MLP neurons of a small language model. Each row is named by its layer, matrix (up: input weights) and neuron, and shows model dimensions 0-63. Each number is 128 + 32 x the weight over its row's rms, rounded and kept within 0 to 255.
A block is one neuron, or neurons of one layer that tend to fire together. Before each block is what it responds to, as a language model described it from the Wikipedia text at the highest values.

Responds to: Category head nouns. Head nouns that close a descriptive noun phrase naming what a person or thing is, such as actress, player, writer, film, building, company.
L4.up123 [183 138 139 114 162  81 116 143 138 109 195 156 156 104 152 129 118 115  97 124  68 174 199  65 145 124  52 139 117 108 141 145 152 117 193 176 123 147 166 131 152 140 102 148 149  82 107 124 144 128  93 130  75 144 126 139 114 141 169 118  92 175 108 148]
L4.up1018 [132 144 137 121 129 138  69 110 129 141 110 129 151  53 180 175 146 105 102  81  92 120 137  95 153 144  87 199 151 184 193 126 182 112  53  74 137  85 117  97 111  70 181 116 173 191 128 119 146  89 109  78 109 121 117 136 102 103 172  98 128 163 155  75]
L4.up1040 [119 124 100  48 130 103  94 174  99 122  90  97 159 110 108 148 150 135  58  69 149 118 132 141 106 163 139 138  94 148 131 151 149  88 141 192 149  90 111  55  98 118 114 139  71  96 185 105  78 142 133 142 113 156 133  74 115 181 167 129  97 120 139 156]
L4.up1081 [ 84 120 125 174 136 163 121 135 131 134 133 116  79  83 149 170 108  97 113  87 147 131 162  95 100 152 115 177  86 102 102 171 144 143  70 134 136  95 126 153 135 114 144 136 148 166 134 109 101 150 151 124 117 131  96 133 160 138 172 163 157 161 183 138]
L4.up1541 [149  44 122 112 195 147 138 147  77 140 131 122 185 161 110 119 103 113 157 145 108 120 120 123  75 169 140 165 113 132 115 167 149 120 120  64 137 115 157  88 111 165  94 105 153  91  85  99 134 136 141 187 140  84  90 102 111 158 111 177 147  87  94 139]
L4.up2236 [112 133 106 117  99 107 118 138 151 120 158 145  98 152  81 130  82  84  93  94 150  97 155 143 115 125 121 127 125 158 121 103 158 120 172 154 130  66 124 120 152 121 140 176 170  36  62 109  95 105 115 153 101 174  84 124  69 133  82 165 108 181 106 132]
L4.up2303 [ 78 136 130  99  94  88 117 136 133  86 223 127 112 117 137 162 141 148 125  62 121 131 125  96 150 102  98 168 128  78 172 110 131 138  90 100 141 142  48 140 141 119 106 111 218 134 103  23 116 131  86 130 139  98  93 145 132 163 146 145 116 139 127 162]
L4.up2435 [123 157 120 183 124 147 138 139 126 142 160 118 149  75 102 157 143  27 118  85 101 112 120 115 203 139  86 176  95 111 139 162 135 147 114 124 143 142 126  90 152  71 174 137 155 126 130 118 163 117 118 148 124 118 118 135 117 129 159 156  92 117 126 122]

Responds to: Intro phrase end. The final token of a sentence-opening adverbial phrase, usually the comma or last word before the main clause, as in "In 2008", "During its history,", "In Hawaii".
L7.up1644 [ 95 132  90 165 122 137 148 137 181 168 192 151 135 138 172 112 116 107 159  89  97 151 158 130 149 140 109 140 122 154 111 108 155 157 138 140 143 176 197 165  80 126  31 137 154 132 121 110 119 137  83  74 165  92 150 177  57 117 195 134 101 132 151 155]

Responds to: Ch word-start fragments. The token "ch" or "Ch" opening a split word or sitting inside a foreign name, e.g. chairs, chaos, chisel, Majchrzak, Sachs; weaker on other mid-word pieces.
L4.up438 [121 157  86 144 156 148 152 111 196 144 164  89 118 120  89  80  87  83 168 133  91 175  93 151 167 141  98  77 133 139  74 129 131 126 148 107 163 165  70  90 172  95 113 127  85 196 140 155 166 173 168 203 174 138 152  93 170  99 106  96  81 143  95 123]
L4.up1037 [136 126 135 104 168 166 110 109 150 141 110 123 111 104  85 129 151 137 114 106 177 154 154 156 148 176 212 133 140  99 149 149 111 125 137 188 114 174 136 105 151  90 102 169 138 130 144 174 131 117  90 144  91 127 224 101  74 133 114  73 125  57 155 126]
L4.up1528 [113 165 149 100 168 156  69 123  94 164  95 109 119 145 121 118 114 109 120 101 108 121 135 130 162 132 117  99 109  87  88 126 173  92 133 118 131 118 111 138 117 101 160 147  86 117 141 100 102 116  99  87 151 111 141 156 124 118 104  91 111  94 127 162]
L4.up1559 [102 189  55 131 145 140 122 156 109 119 143 118 131 125 128  73  70 142 184 161 126 117  91 136 156 133 229  88 150 105 143 116 125 126  80  98 116 129 171  97 159  79 196 154 116  68 126 138 120  78 103 109  60 140 131 107 126 135 153 159 140  88 116 109]
L4.up1984 [123 179 156  82 143 156  92 104 105 182 140  92 171 167 153 109 117 177 117 124 126 171  59 164  99  96 133 139 164 185 156 141 115 149  79 106 184 121 115  82 146 121 148 182 117 113 146  98 164 158 133  91 121 133 106 139 125 147 171 128 105 183 125 189]
L4.up1996 [188 167  64 129 142 151 166 139  89 147 101  76  96 126  64  89 140 107 102 129 164 151  95  85 178 134  97 121 152 136  97 132 157 132 129  75 158 141  98  73 163  82  78 147 164 158 132 150  84 161 121 108  96 180 159 153  71 129 149 111 160 151  83  78]
L4.up2066 [ 81  94  81 106 163 125 145 121 148 133 166  93 103 102  67 109  87 199 158 116 116  72  58 166 107 144 172 121 124 126  94 149  78  89 121 107 125 121  69 142 108 119 124 135 138 114 126 134 102 156 143  83 138  79 115 122 168 121 109  94 142 153  69 153]
L4.up2169 [158 144 115  93 121 141 148 106 147 160 104 161 112 119 162 105 104 158 151 123  97 188 159 118 144 109 109 164 157 141 133 161  98 145  60  27 193 151 163 143 171  64 121 171  93 148 197 130 186 132  92 147 105 100 122 139 109 122 158 174  89 158 144 150]

Responds to: Word just before a name. Role or kinship nouns and verbs right before a person's name is given, such as his wife, singer, married, was, or an appositive comma.
L7.up2148 [116 138 128 110  90 106  93 123 128 123 171 141  99 107 119 202 117  94 117  79 112 210  78 115 120 149  90 135 181 131 146 156 131 100 159 107 117 176  49 107 116 156 152 109 175 129 192 149 145 154 102  73 116 131  69 110 103 111 148 112 141 141  87 143]

Responds to: Introductory phrase end. Last token of a sentence-opening adverbial phrase just before its comma, e.g. In this role, As a result, However, In 1845; also numbers before thousands commas.
L10.up738 [117 179 158 155  98  95 203 164 124 166 121 100 139 113 157 125 140 132  93 111 114 135 145 154 160 193  97 123 102  86 156 138 161 140 106 122 173 141 196 169 120 128  42 151  98 105 160 158 144  86 121 159  87 137 124 146 135 131 154 117 130 106 143 220]
L10.up756 [103 168 159 109  98 168 132 178 104 185 144 121 140 175 147 158 107 139 188 106 154 184 140 106 101 147  56 161  84 100 118  86 112 116 135  91 132 120 132 125 138  92 105 185  78 183 147 150  79  95  94 128 159  69 156 121 151 119 141 106 140 125 104  98]
L10.up968 [117 140  95 138 104 126 104 113 198 174 164 142 147 160 177  82  91 131 129  87 124 161 202 193 128 111 174 165  98 152 118 160  91 128 121 118 118 180 183 176 101 133  96 120 118 119 110 154 107 138  91  69 151  98 151 171 109 149 167 121 174 138 172 116]
L10.up1087 [106 134 109 187 122 114 109 168 214  83 188  97 115  87 134  90 132 155 176 109 118 143 101  87 111 190 129 124 127 117  80 136 107 189 126  91 140 124 146 120 154 154 105 184 102 119 157 162  40 123  73  67 111 188 117 155 114  96 127  57 115 129 105 124]
L10.up1370 [ 81 119  86 134 163  86 111 121  83 110 200  81  65 112 128 153 179 117 115  76  76 175 126 132 136 189 119 163 156 134 156 106 117 156 143  74 141 166 159 110 104 154 143 157  91 115 112 117 153 171 184 194 161 122 135 159 144 117 152 174  99  58 137 134]
L10.up1609 [135 183 129 162  99 120 164 126  96 146  82  82 124  95 104 120  63 140 168 141  89 110 151 103 151 128 119 107  82 155  96 106 166 129  89 104 159 142 107 137 167 113 154 166 119 106  49 120 144 107 140 203  33 127 119 144 148  52 155 104 111 126 114 145]
L10.up1811 [ 90  81 107 145 112 152 112 164 156  92 149 144 126 154  88 175 101 115  86 131 117 149 159 109 147 149 121 116 190 143  94 113 108  79 132 206 105  75 169 187 103 125 106  81  87 126 131 150 119 150 103 110 144 139 195 130 148 131 168  91 130 154 160 135]
L10.up2036 [155 115 161  91  63 144 118 117 149 117 187 141 145 130 140 131 180  90  65  55 146 187 162 122 141 122  92 118  99 133 131 150 159 111  94 173 131 162 189 163  69 112 127 134 132  97 155 155 170  94 102 128 111 144 125 128 132 151 170 168 125 139 129 173]

Responds to: Inner pieces of foreign names. Byte or subword pieces completing CJK characters or rare proper names, often in tables or parentheses, e.g. 李小…, Sheffield Wednes-day, Bamig-boy-e.
L4.up203 [ 90 151 177 172 119 139  85 125 101 106 107 102 134 135 111 165 114 120 143 118  93  81 136 121  83  85 116 129 185 104 107 128 135 159 218 107 169  58  99 113 139 129 171 128 115 165 139 135 109 157 165 161 148 201  87  76 150  94 116 152 162 154 145 103]
L4.up409 [105  37  96 118 169 151 138  65  96 165 143 175 129 119 111 196 113 132 137  62  90 144  79 149 146 138 134 149 125  77 141 158 131  68 137 129 158  78  45 117 119 142  83 137 125 194 137 132 146 161 122 133 136 120 126 116 137 146 124 118 192 126 102  72]
L4.up627 [107  99 129  97 156  76 145 126 158 129 100 123 131 153 133  80 108 119 191 161 101 106 122 114 141 157 142 156 153 100 151 112 132 110 132 115 115 126  94 143 125 148 113  87 156 143 140  72 103 160 165 145 144  87  55 152  90 187  83 107 155 162  96 105]
L4.up636 [137 139 126  66 113 138 121 111 118 165 116 144 115 156 145 110 152 139 169  90 143 178 105 171 116 165  67 139 158 121  81 130 117 144 111 109 121  99 150  97 156 132 142 170 153 112 132 117 168 190 146  90 200  94  92  94  94 137 126  89 168 140 102 192]
L4.up880 [137 111 149 140 109 120 146 121 148 112 122  77 134  35  84 178 153 166 119 169 166  79 129 132 126 143  99 163 124 152 184  68 146  88  81 124  82  69 156 117 129  65 166 139  71 151 110  65 146 169 134 177 109 109 202  82 159  69 145 151 150 148  86  88]
L4.up1263 [102 147 118 108 160 132 137 137 178  95 150 198  68 113  73 146 112 136 149 168 128 133 154 119 119 104 165 181 170 119 179  96 117 108 142  76 158 163 117 175 145 138 136 102 196 102 145 151 165  98 159 154  99 124 118 154  58 151 182 127 104 102 137 113]
L4.up1449 [122 127  89 155 105 147 147 112 120 149 130 113 138  87 137 124 155  30  99  73 129 123  71  94 105 105 129 205 126  97 132 124 175 159 181 144 140 116 137 164  98 149 122 130  33  60 158 157 123 157 150 111 101  84 163 122  96 115  88 110  91 148 139  88]
L4.up2291 [141 127 121 133 117  92 133 118 149 141 105 107  95 146 159 167 149  72 196 131  93 158 139 132  78 117 104 146 106 140 138 126 193 137 133 151 101 119 159 129 165  78  95 142 103  78 150 102  96 116 127 133 115  88 131 166 138 133  99 103 137 133 165 100]

Responds to: Final token of dates. Year numbers (or day numbers) that end a date, after a month or In/On, as in In January 2005, on 22 March 1991, June 9.
L4.up441 [179 155 126 142 117 116  82 117 137 141 101 124 181 103 184  58 111 149 157 131 204 125  79 152 135 172 131 103 140 107 118 211 116 130 125  65 172 179 100  83 126 120 170 118  95 161 123 125 195 140 135 187 111 106 155 131  93 131 116 123 111 137 169 155]
L4.up477 [122  98  77 156 130 136 199  95  64 134 160 118 161 186 147 145 172  97  72  82 172 161 154  73 164 156 145  87 140 158 115  72 191 125  56 137 168 138 142 159 191 100  87 130 129 140  39  92 132 144 131 157 160 122 166 118 113 134 107  95 124  95  87 162]
L4.up699 [ 94 128 109 107 141 224 163 110 215 164  97 170 164  48 140 128  65 128  94 165 156 116 122 130 175 148 145  97 146  92 147  94  65 138  61 116 147 153 132 112 109 112 127 121 145 172 130 149 105 179 132 132 102 118  96 154 115 122 129 112 150 153 145 140]
L4.up1086 [112 166 111 121  91 138 154 111 149 130 121 153 168 102 176 127 128 124 114 159 145 112 121 113 138 136 107 145 122 124 140 190 201 129 142 102 180  93 173 136 112 134 165 132 181 136 160  68 131 120 117  58  74  91 119 109 121  87 146 157 127 151 186 181]
L4.up1318 [128 192 163  94 155 112 120 134 145 172 158 149 121 107 107  91 134  72  78 132 118 138 164 161 121 169 141  99 120 110 115  93  93 112 132 128 141 126 130 109 158 103 152 153  91 135 176 130  74 101 153 114 101  75 144 139 119 154 146  95  72 145 114 166]
L4.up1856 [148 111  75 137  95  78 119 192 154 107 168 181 154  94 146 128 117 141 141 156 124 146 134 122 101 115 127 135  90 107 150 135  98 153 131 132 140 128 192 158 151 117 148 127 116 163 140 140 128 123 182 150 128  80 139 106 144 153 175 111  98 141 145 121]
L4.up2156 [ 73 136 113 118  87 155 145 162 174 156 173 148 152 110 106  85  82 138 134  90 118 112  89 146 187 154 156 156  81  92 110 154 167 103 110 142 186 117 186 172  65 129 131  93 163 153 117 139 136 137 161 140 187  87 155 156  71  94 220  74  91 145 135 144]
L4.up2223 [155 120  80 153 115 119 130 153 125 111 129 104 129  83 169 124 143  37 160 172  76  88  87 106 124 142 127 110 134 214 110 129 110 153  78 166 114 111 210 112 103 193  54 143 115 129 131 112 141 115 142 100 120 154 188 139  61 100 111  90 114 164 117 166]

Responds to: End of list entries. The final piece of an item in tables and delimited lists, right before a |, ;, comma or line break: dotted acronyms (M.E.T.H.O.D), URL endings (.net, .nz), table-cell names, header codes like GD.
L7.up1557 [170 173  79 136 112 107 121  70 138  96 108 118 171 137 122 160 115  92 122 155  95 145 178  90 154 110 134 179  66 141 104 114  94 125  61  97 102 118 159 108  76 150 141 185 149  91 136 109 110 163 158 178  83 162  87  99  83 164 120 120 173 153 128 138]

Responds to: Prenominal modifier words. Adjectives and participles between a determiner and its noun, especially the final piece of hyphenated compounds, e.g. Turkish-led, four-lane, newly established, the only.
L4.up183 [ 98 139 149 107 163 142 142 109 110 149  47 138  94 105 120  97 145  85  91  84 126 138 138 106 108  38 122 160 115 179 122 102 181 149 106 163 144  66 107 117 101 136 143 124  89 115 118  76 102 133 128  68 176 170 137 114  65 135 170 184  94 152  95  48]
L4.up344 [138 102 153 121 148 169 148  57 140 105  96 162  98 144 167 134 145  98 177 114  97 140  96 154 155 123 146 137 111 143 106 138 116 143  92  74 120 132 134 170 118  69 132  76  88 104 129 145 113 125 113  81 145  78 177  79  68 122 163 117 127  81 123 117]
L4.up1118 [133 104 109 157 120 170 148  96 149 102 120 174 112 158 177  79 171 101 191  10 186  87 102 144  63 153 134 101 161 115 138 135 156 161  88 149 153 147 130 168 121  75 114 124  82 160 125 158 174 211 173  78 139 129 138 142 157 123 115 128 134 113 154 112]
L4.up1180 [185 154 108 140 110 162 149  93 160 158 109  98 152 155 134 122 202 107 131 135 154 142 122 112 146  59 161 109 103 193 107 140 127 151 120 113 114 146  89 177 151  51 122 111 107  88 142 148 125 112 139  47 106  83 103 141  88  97 130 143  94 108 131  72]
L4.up1199 [124 177 148 175 125 118 141 122 133 178 137 177 133 117  97 156 178  34 105 132 144 150 162 167 190 104 114 126 140 143 123 109 163 107 104 125 117  78  20 130 156  91 159 106 125 133 117 154 103  95 141  95  63 132 146 154 133 115 142 140 128 143  93 102]
L4.up1410 [143 137  66 108 135 156 168  88 141 101 106 143 112 126 120  72 127 104  96 131 161  15 130 132 153 116 120 102  85 112 116 142 121 153 106 124 121 159 160 126 156 143  86 143 156 111  98 150  98 149 136 149 154 115 112  94  86  86 164 155 172 157 105  79]
L4.up1476 [111 154 101 147  92 156 148 153 111 152  35 162 128 163 142 117 138 114 125 176 111  88 142 150 164  96 222  61  82  58 156 121 192  65 111  68 117 131 107 122 115 112 153 116 145  92 143  92  97 182 141 109  94  95 118 105 179 153 158 137 137  84 117  97]
L4.up2073 [204 112 118 148 137 135 160 183 168 109  67 105 128 161 134  82 112 107 152  94 122 127 117 140 162 134 163 114 120 110 155  89 110 132 122 132 109 126 102 145 138 126 131 178 168  95 103  81 160 187 169  95 110 146  52 170 127 136 167 216 122 133 134 108]

Responds to: Pre-noun modifier completion. Fires on the token that completes a determiner or adjective before an upcoming noun, e.g. few, own, another, witt-y, vint-age, unsaf-e.
L7.up262 [129 162 130 172 165 111 123 135 108 114 128 149  94  80 120 106 171  67 128 120 158  46 113 140 173  94 196 125  83 118  84 111 168  65 142 126 125 104 101 129  92 160 139 138 117  98 184 134 126 126 110  55  90 119  89 105 110  79 116 134 129 104  85  65]

Responds to: Article "an" before noun. Mostly the article an (any position, often after by, of, as) opening a noun phrase; also role words or table bars directly before a person's name, e.g. Senator, coach, Labor |.
L10.up2 [108 186  99 154 110  95 126 154 139  91 142 100  64  90  61 104 115 142  66 115 138 107  78 191 154 170  95 118 113  81  89 134 156 164 124  85 121 124 106 111  88 165 106 119 152 145 161 137 141 143 105 111  57 128  92 102 102 139 166 104 118 126 113 136]
L10.up42 [ 95  90 101 121 153 166 130 125 141 111  63 180 156  91 108 125 111 214 100  53 158 129 159 108 187 119 156 193 162 132 106  99 111  88 130 107 199  74 106 138 125 112  88 153 181 174 210 154 159 164 150  95  16 102  57  99 113 127 137  85 118 127  64 187]
L10.up336 [120 138 123  93 183 199 119 132 123 156  75  91 140  71  91 193 138 132 108 150 146 145 101 168 107 141 165 107 138  67 115 137  76 134  58 125 113  74 120 113 135 101 105 145 117 145  87 100 117 219 117 131 125 100 125 157 177 140 110  87  96 160 159 172]
L10.up382 [125 157 143 160 135  92 131 122 110 126 176 146 177 103 127 169 169 153 117  28  77 126 101 135 207 154 131 127 165 110 131 191 141 158 141  96 100 119 103 134 123 189 118 164 146 136 154  60 147 136  80 119 148 107 137 207 100 117  88 141 175 160  67 153]
L10.up897 [126 128 161 128  89 125 160 129 145 143  95 108 145 120  58  14 143 158  73  95 149 102 143 152 190 129 105 116 134 120  96 148 109 106  89 127 110 154 121 126 131  79 123 128  54 121  84  84 126 179 134  96  66 105  87 154  97 174 121 130  95 172 124 159]
L10.up927 [179 119 105 144  96 111 174  52  80 109 168 108 112 113  79  73 168 105  77 145 120 130  97 133 132 107 146 165 173 153 108 171 130 183 127  69 124 130  88 152 112 106 103  84 240 151 133  89 110 110 128 109 100 111  86 155 114 127  76 155  53 180 101 119]
L10.up995 [135 110 134  99 121 144 153  83  93 133 114  47 114 125 118 146  91 133 149 142 113 124  77 113 164 195 109  85  94 147 112 195 121  96 121 140  98  84 124 104 125 172 162 176 138 165 116 128 183 181 128  84 105 132 132 113 109 111  92 164 126 148 146 122]
L10.up1458 [151 101 130 134 132 128 123 151 170 160 165  93 145 142 144 101 124 156  66 155 127 169 161 116 102 141 138  97 128 123  96 136 145 113  97 108 110  96  78  62 166 166  92 130 139 198 205  88 152 162  95 126 152 160 146 113 133  99 175 133 109 126  77 157]

Responds to: End of name/number fields. Final word piece of a person's name, number or CJK term in tables and lists, just before a pipe, parenthesis or comma, e.g. Tsurum-aki, Kris Brown |, 2,186.
L10.up468 [141 111 117 141  91 170 164 151 200  73 187 118 111 155 157 181  76 137 181 134 106  84 104 201 200 176 116 127 128 119 145  64 148  90  59 153 154 117 113 125 107  99  96  88  99 120 147 156 177 118 163 153 102 149  61 111 186 158 127 138 117 140  64 172]
L10.up1013 [ 87 101  63 115  88 104 106 157 137 138 116 124 153 145 210 152 118 124  97 124 125 123  91 168 139 151 161 164  77 140  98 180 101 140 136 135 128 155 205  92 106  96 154 111  75 107 103  65 177 131 118 115 189  89 115 161 136  93 136 119  94 116  90 170]
L10.up1293 [160  94  80 133 132 139  86 116 155 128 122  87 106 136 154 151 145 111  82 103 149 134 134  80 124 108 147 140 149 104 140 135 159 149 143 132 112 170 112  91  67 138 107 149 109 116 103 139 151 138 131  85 116  66 162 129 131  71  96  97  95  76 132 120]
L10.up1385 [109 160  70 126  66 115 137 153  88  94 163 159 115  87 137 174 115 122 122 126 173 196 124 112 136 141 137 156 124  83  85 138 144 147 202 114 169 141 183 106 156 183 150 133 156  98  66 104 136 113 110  90 187 179 132 174 138 107 106 129  86  88 125 140]
L10.up1797 [ 80  97 163 114 108 105 128 119 122 128 122 147 141 120  67  98 123 165 132 146 217 167 117 148 124 149 165 112 135 107 159 139 173 185  82  81 166  93 129 169 176 118 114 164 129 107 167 139 116 159 160 126  83  58 136 156 181 119 138 157 135 115 132 158]
L10.up2042 [ 83 133 140 120 142 135 166 114 102 137 174  80 166  99 111 148 113 177 161 155 101  81 169 165 153  58 120  97  93 147  81 130 156 111 114 183 117 121  92  89 130 114 124  89  94 117 138 145  68 126 125 124 148 173 123  84 130  87 122 148 123 127 153 198]
L10.up2083 [125 111 170  95 139 118  89  94 156 128  65  63 136 130 105 136 110 104 109  64 195 148 137 102  93 138 175 145 173 178 132 139 113  89 136  63 172 144 125 169 113 117  71 162 111 117 116 119 118 145  97 144 126 160 162 112 146 127 132  95 131  89 109 115]
L10.up2417 [ 68 122 157  89 118 197  46 135 127 129 170  64 117 148 179 180 115 135 108 128 158 136 116 106 184  99 158  97 153 158 123  69 186 105 150 150 157 138 141  83 160 106 137 189 102 138 158 152 149  84  99  85 133 109  92  97 131 103 114 124  84 143 146 127]